MLP neurons of a small language model. Each row is named by its layer, matrix (up: input weights) and neuron, and shows model dimensions 48-143. Each number is 500 + 50 x the weight over its row's rms, rounded and kept within 0 to 999. Numbers have three digits each.
After each neuron's rows, "fires after" lists the tokens most often just before its 100 highest values on Wikipedia text that the model never trained on. A number after a token or word is its count.

L6.up13:454491482446501490430489541489443483470453381521519524528444479448444500411478470541515508534426515446465557494493498519538442523497606584480481491443652562502504573563457457481417543450541445439438452557508501530525573539596448518490588526588504443496544506497420568548561464426540468469
fires after: " s" 19, "over" 16, "our" 7, "-" 5, "up" 4

L6.up633:419404480517511551542508336484419511588452552483433564621509534488535516500418508613433439540510482494482540575486495384477487503466518467537531495489544499521495455480523424541526570512466451539509538427493507438496562463432521432443496563505494361480469572511525473452574495553493399550
fires after: "9" 59, "0" 19, "," 8, "iv" 5, "8" 4

L6.up604:604581528497445489544553468461449537571548578481521543513443462519450549504586490426433457532559528485462523459526438485545452572510540466469484463440532501474519523513519493535401474435506506504380507543421441479456485408431505519514523579501421561443508470543466539568529463498492587516
fires after: "l" 18, "r" 13, "ar" 10, "al" 5, " l" 5

L6.up560:410524483508539452584480507423512448464423464527523535484434473519483541468419495481552439419534502546394557489518511541491459451467606471522460471486472570513480490481413502517559449504487475486568534490535522590491418500560502470433647455479458497363529490408528599520573420582531550530
fires after: "re" 11, " St" 11, " f" 10, "e" 8, " o" 7, "i" 6

L6.up548:521540539496585489501432524455574410375470514555521540627538556439405431506495436500538484495460585375516489539502483464487476539604517498529481588432577384453554580499489446455515479417444553517490428499607470470546580539513483484429541469500507442492402467480438475534591515446492523459
fires after: " p" 11, "q" 9, "/" 8, " f" 8, "-" 7, " s" 7

L6.up656:509505485528475537592491568441549443502619481474473552449491483486600514419522479496560478501534530447484405441483515483483577535455473453482469429387488453416472516515592483469406621419441574522454500537451458514438472520557434514481536553580534430532520556577584534558509516473480545454
fires after: " l" 42, " L" 17, " in" 12, " Ch" 10, "l" 4

L6.up76:581440416379504457475560547373489472584466523473489583428521424456625495490439566491492484571499513541461474506531488534483522418587433436552470485539450524463463533525405633548509444488477516494468462430575428471577423603489554594472549494391529561505490474502408551529458505489454445530
fires after: " " 57, "2" 16, "1" 8, "3" 4

L6.up406:522438483555461482497511539472566382473507582460399377572440570464524608543569543484459537463579509516449455494528426536449544474492484526488496560506451473490497560557376582448501525498402466484514493532446563543438513502512521458501455542487474589530458468538496490466564467445466488502
fires after: " Ch" 36, " Le" 13, "h" 7, "1" 7, " le" 6

L5.up60:543495463515537433471476566493450514404523445500554478596453486521575489526468397532452532428510485455362558498626466566477530473498471555433502474585549561470528518547463512548460512482523471477497518472531439540347599513524536558491494494408382519501525505482453486496525470399517534488
fires after: "y" 19, "-" 13, "ub" 10, " con" 9, " Com" 6, " com" 6

L5.up145:469450410513395425495510447569533484464413564443502485447516520441491432476522470552493567514528509592543466481500498521437536566499540513634530530429504539489581544587461507553513470545462542459531486544546504508451469477518516462431526592538480461468477549484452575525515505425404536495
fires after: "h" 17, " st" 13, "c" 9, " ch" 8, " le" 7, " c" 7

L6.up109:438446400527523511497427526482588518475497464446482536506408488554501414577451497400481404513515588504505574483543549539453468511487512611550512481548514424574515472469452506472473476489556439537542526500503552489501470484553549490483456480457410437517498450409394529457466553584489499515
fires after: " St" 12, " S" 12, " f" 11, " F" 10, " R" 8, " off" 7

L5.up568:580504517528487549590489530459446559539459468523568544490565518558448500534468515531550479546485468510507516503454501541518640592484556454437507432534481531446421547402404468521484423468544539544376486507579541473425524572625496471505557480433441496480395506452440504462512550471529430532
fires after: " ex" 16, " H" 14, " C" 12, " h" 10, " Q" 7, " G" 6

L5.up76:566521510486495518514499473507571443511563447435499448501468369461472423519473544600478486483466560510587569503539509470523497542589496593462489564516473465436590578506522489538512497502498499394524521496578471555454516525581496454524464563451445532465313583451516410504455413436515395482
fires after: "ol" 26, " o" 14, "w" 8, "he" 7, "b" 7

L5.up669:521437518597486478499613499449482458391504510548534505522518550452458505553405463573538492498488542494457605477468439509458379453406436540523467481441471455459505481489467471520479465441449584499465435633523478503479567415480537507400565558489502562517476520452518497554444533395522505522
fires after: " O" 13, "p" 11, "f" 8, "P" 7, " P" 7, " A" 7

L5.up175:494506352578575519527498456469517474408492475547455397472479492466487469431573485495448473462556541587486514493555582579526493499525464482581481565495439486524604588566489468501532458506496469435478573477466502497479491504482523508457525524499578445506567617447472551604470373570459471439
fires after: "et" 35, " L" 9, "r" 9, " con" 5, "ra" 5

L6.up335:526499488539586362540502462493514452440485470504451535526394448433579583410514559569463499463551512487428530557460476493524534465548486495445569563576539508472548538558510523472417446433531478471450497498501484445504442537575507519488520453418545458512577555493526424508427509502516452491
fires after: " se" 20, " or" 12, "f" 10, "et" 9, "r" 8, " in" 6

L5.up329:464542464555573484461522416453559508637498517566516458525500436495496453456460495550449558460507537496433547530625444567547440491483583557424450498507515445602497465528509567473521506591550509531492435522551463389440488518574476568488501546488523490503394463468485353418509531548611553432
fires after: "ot" 28, "b" 11, "k" 10, "od" 7, "3" 6, "t" 6

L6.up744:451520483557534437520516513511462512463442546555435463478440411559510513521540489483485472577484515555537532483565419517390513536525390431498454580459501459532472553482495438456491532530534552497484535516562594414540470425494463512425502466595502474590521434468524500453642353513534459422
fires after: "ar" 20, " p" 9, " ar" 6, "8" 5, " in" 5, " Mar" 5

L5.up275:414481419453526628444474567533517545491495417484462533463472502497478446492547528489480532454542595580397565434557525543481534441517510450613453483514534492461563592532508417514481491484464566564390478585494443587433517550462533494465632518525489468441381491524500503605434548536484526482
fires after: " c" 28, " m" 20, " w" 14, " M" 13, " t" 12

L5.up234:463484452480507528507608519538457540476537431438471508484537445455420502474588488428457586445550558537462521533589539482480481427544555506527588556536478456572478532573485532457525539487565558485451489498500540526517499478473553524492575556471592551476490498506453469467437487431540515515
fires after: " m" 19, " c" 16, "W" 8, " W" 7

L5.up419:538573463559439466496465522507521458541499504538412589474539472510494440407554469501601552566564505482481402458447533566432566488613518496517532460516525458420434537509548493523548515531452444446424623590503490502532527569556485540409461476586516535517501565576480483430476589485451443399
fires after: " e" 24, " d" 21, " l" 6, "st" 6

L5.up703:475464528465454462489471421487495485566428532539484425489438607469547461392414579494484437490467500478487497544489476428472492431526515480488474616514494590452433537512530521599500537516515547410594488391586477526452574435546494574470491507522512505526515556434544493461497480565504473491
fires after: "0" 55, "9" 37, ")" 4

L5.up214:471539537533463496460500400471531403540486588397485597605551545591506527499504489398480565502567562547484526457503548567521552478487527498410470493472443546442538557530487505517435491493415596498497532391520512466517433466430466540506516489474514464539506577443447499614426560497500484484
fires after: "2" 23, "t" 17, "it" 11

L5.up22:469547530502508456424479494486444410522500463538522487540435564468439469538473509515517566487498508408458516420484502526459467544356428463524493481486505489551497415546473529481572503493444517543431547548476567492430525442539493562473586528433499493473507485513576503434475553501514557501
fires after: "eb" 16, "f" 14, "p" 12, " comp" 12, "in" 6

L5.up179:453596480511497500453381569530464451478501468520482474499495486517481477484426488550478459516450512464523534466487505557423408499488481476445452424622546495423517519538534523404452471519488535581533526538541471429576516517578532504445497530549526576521435392551528406512427515618497525485
fires after: "i" 27, "t" 15, "ot" 14, "an" 13, " T" 6, "ng" 5

L6.up499:530535443542558437506496447506428506510504538451552549546550483433493459545485507486542590497429508513494510468527567564495577493534473480436470512411465567542491558486460440515555533440457512401515613523492438423446578396492414530443442499453490472443494522374529524472526528468442525460
fires after: " e" 20, "." 20, "ar" 10, " (" 10, "l" 6, "-" 5

L5.up288:567563656465548478486461482491513466583446534465425520535490455492567389447457524475442544643554514497522497393495436423537540504436567541536549513524492579435554544447462536434530594422517633521463436458515506556487503513492494369457534435485549459552505546493438538545514548497389515444
fires after: "er" 21, "on" 16, "it" 9, "n" 7

L5.up292:536501500516541496492477633528484429594510528582464506472465484428440517554463538466494466513503556486549522502525457564520518503523549550483505545505456456520444530454478573536551485449524489502457503506437548473536423570490506427465495441355560500429528454352463513473357495460537529554
fires after: " off" 18, "ay" 10, "e" 10, "ly" 7, "ver" 7, "s" 6

L6.up503:598595499465431494425504462497422559497459517561406542510534451477465539531487452459531500456582502488494495499535505422451503518476549515541499492508474502549549475502498580474541441386496399519609526460512461484478503591372510525472533537516549492524513444571406546486493428471440510517
fires after: "|" 31, " A" 15, " a" 14, " " 6, "ad" 5, " R" 4

L6.up315:564417531495521507523521467509573494399519522596453513524492523430506482463486457550472541453460509522494567547563531469511531507582441543492467439542479486458411436405515447560568582419452501408479515536471502475419523540454504491554541448448543585604473513485461520498514510469444505452
fires after: " " 31, " one" 10, "o" 5, " s" 5

L5.up251:523485512603534552486516386475481581560387550416560501535428411561538546544440504536498431515505492486501455476493516471474481580517434545465490429495414409432471502537516559508499436493449486463486532489536557568537609573547470485503549538431554499461461479390520497496577467376552435522
fires after: "he" 26, "h" 11, "an" 8, " E" 7, "ol" 6, "ch" 6

L6.up621:486532500541545495482404462486610575432507530515517566491408516455532553366495601488569562485467485564526571472670496455435475458488484599500473485459515539448499553466442515492526536469535577538499473519518479505500501572470555583521470521476480501479539460519512557577471589442494476448
fires after: " s" 26, " " 12, "y" 7, " S" 6, "up" 6, " cont" 6

L6.up44:491522456450565523521489509453487487558424456481553560483556569505500530505560499463456480499495549520464459522443487483563599525508533446610482507549510417537551529409476504403460536536504435546521492576504429494501530534602434597394628515441466446514500525429519503395602539597632592466
fires after: " H" 28, "h" 7, " h" 7, "ur" 6, " T" 6, "ig" 6

L6.up767:524463359451542520571514448483515409469553539581492582512535585530531484515471507456491437459517509537507546511517502568487434570550451584479441544424363512468512530479477538532559429422458455547535524579465417520569603443549434491417525452538516429481503484520507494484523547436468439500
fires after: " H" 17, " b" 14, " w" 12, " L" 9, "h" 8

L5.up93:529500554468493445584528497553483488415431429494575631540547495598427546369519518476484541509434525527405541570550561541514488537601605434456458469541487546429546529505497490562557547548529525505482602582494525425447474519559525509468540477417502549494533553523523479437548466492438526493
fires after: " " 44, " d" 10, " c" 10, " l" 8, " T" 6, "ar" 6

L6.up762:516513362494501501507511470482661474416505484510520506508523468553497486373471477454512480452410554521505512416559526530548511449534525489465532482490606483509544427534400417527529552555428454481434514513492496485384534541494564580470516568487481449514424540517537497422548425452493487444
fires after: " com" 14, " c" 12, " Com" 11, " f" 7, "est" 6

L5.up508:501565435448463500496489428520568407400534390600474476425526555566573481560428540477478487402507525491461507518467535440488460562494472507535518464502507456506490576528434475544466467555453500492543487479418461498391494558585547529401534527429461521487494457482455536519590514525524494586
fires after: " c" 20, " G" 14, " C" 11, " g" 11, "en" 6, "ec" 6

L6.up659:486480458432526585490483609465468539400514489497631510570565512446451450519519516440521535376478527507572532496507448434448481593498592451559500467391520447488524572570573505583482541466542541486596517547484453509508442496524494522502508537501446561470447490541489499485512514492488549570
fires after: " |" 21, " " 13, "\n" 12, "-" 11, "–" 10, " c" 8

L5.up228:511570533577557450552433502431470534524461496474436518522462525484500496417518554484533503552441534521433513493521468463543506469426540582478501517389515552460545548541488456424453473529496579504472550520532452605560525601420437482534516542524547495508511479372404568538480583499600520526
fires after: " s" 30, " al" 11, "e" 7, "ime" 6, "t" 6

L5.up569:484538461612453567554451516509525609503554563445500515524562479479441510501555467553449563510416565398450451474527403508480484529517602437467508608354475472429495446501554510460475580421516577570574467531390539558529499557473459508550534500485478447492528420522544486499587491467430530466
fires after: " re" 15, " " 14, "-" 13, " Re" 10, " E" 6, " N" 6

L5.up259:514498468442404557457446469533553493554533482489559451509532540461463465511446560463480590475568460460513543455552539458490480465487534548523587593346530516460505522487428530484463468489521525556563509532470550541457504544514571474449520509554434573550467489404488548457573449513481452582
fires after: "ec" 30, "9" 26, "ons" 18, " c" 8, " rec" 7, "c" 5

L5.up689:522493483503486494486524498519541445502551458518477525555488514475545479497572467499467516450444580549490598381488426446506425450551499573439487461444624416508476455543513480489552544496534502495551403453526466507548524451570517513447497540523556421479432527451458572605599482488465443375
fires after: " Sp" 17, " S" 16, " s" 12, " sp" 5, "-" 5, "t" 5

L6.up230:436534556485527456544477500550581506436536468590485510536543570453464575402559557543424499483484494524526554571492504468493524461553525570494608516504420478436455558554399493514535518463504445441483526537434497412468531462585489446508545561540450406606594501487480486612446534445549456434
fires after: " s" 15, " C" 12, " S" 11, "-" 7, "one" 6, " " 6

L6.up252:442574551489468409558455563506529522537437443476506565482592488547483471473438432491494536560442533377422514467586475522496465576451478558528527534469454453462525492525494443514556453486509560475496483424447490502464610458507507535528497455486459511556447459509496566448423548497413600417
fires after: " " 37, " re" 8, " in" 7, " con" 7, "n" 7, " d" 6

L5.up88:529535493536555480528427533504551364562565491543469532575479555444543495496503547476371550533535499561439545495448582520461507531383479477461440498446478529572473466567528513569454490460562487524424533582502507570405643552450479539481492476517413456479494481460449425429534465460479475525
fires after: "i" 30, "l" 23, "u" 6, "h" 4, " b" 4

L6.up113:560471457557562511515456459387482569505425470498498513556534430478468553480539540483523570514494462539489472586535455497459522556441607556454484533554509521533462544525462521536488436531535498545441436536494530592474407598493488524504428475399483537443580508414512559540464472478509560551
fires after: " con" 23, "m" 14, "em" 8, "e" 8, "s" 7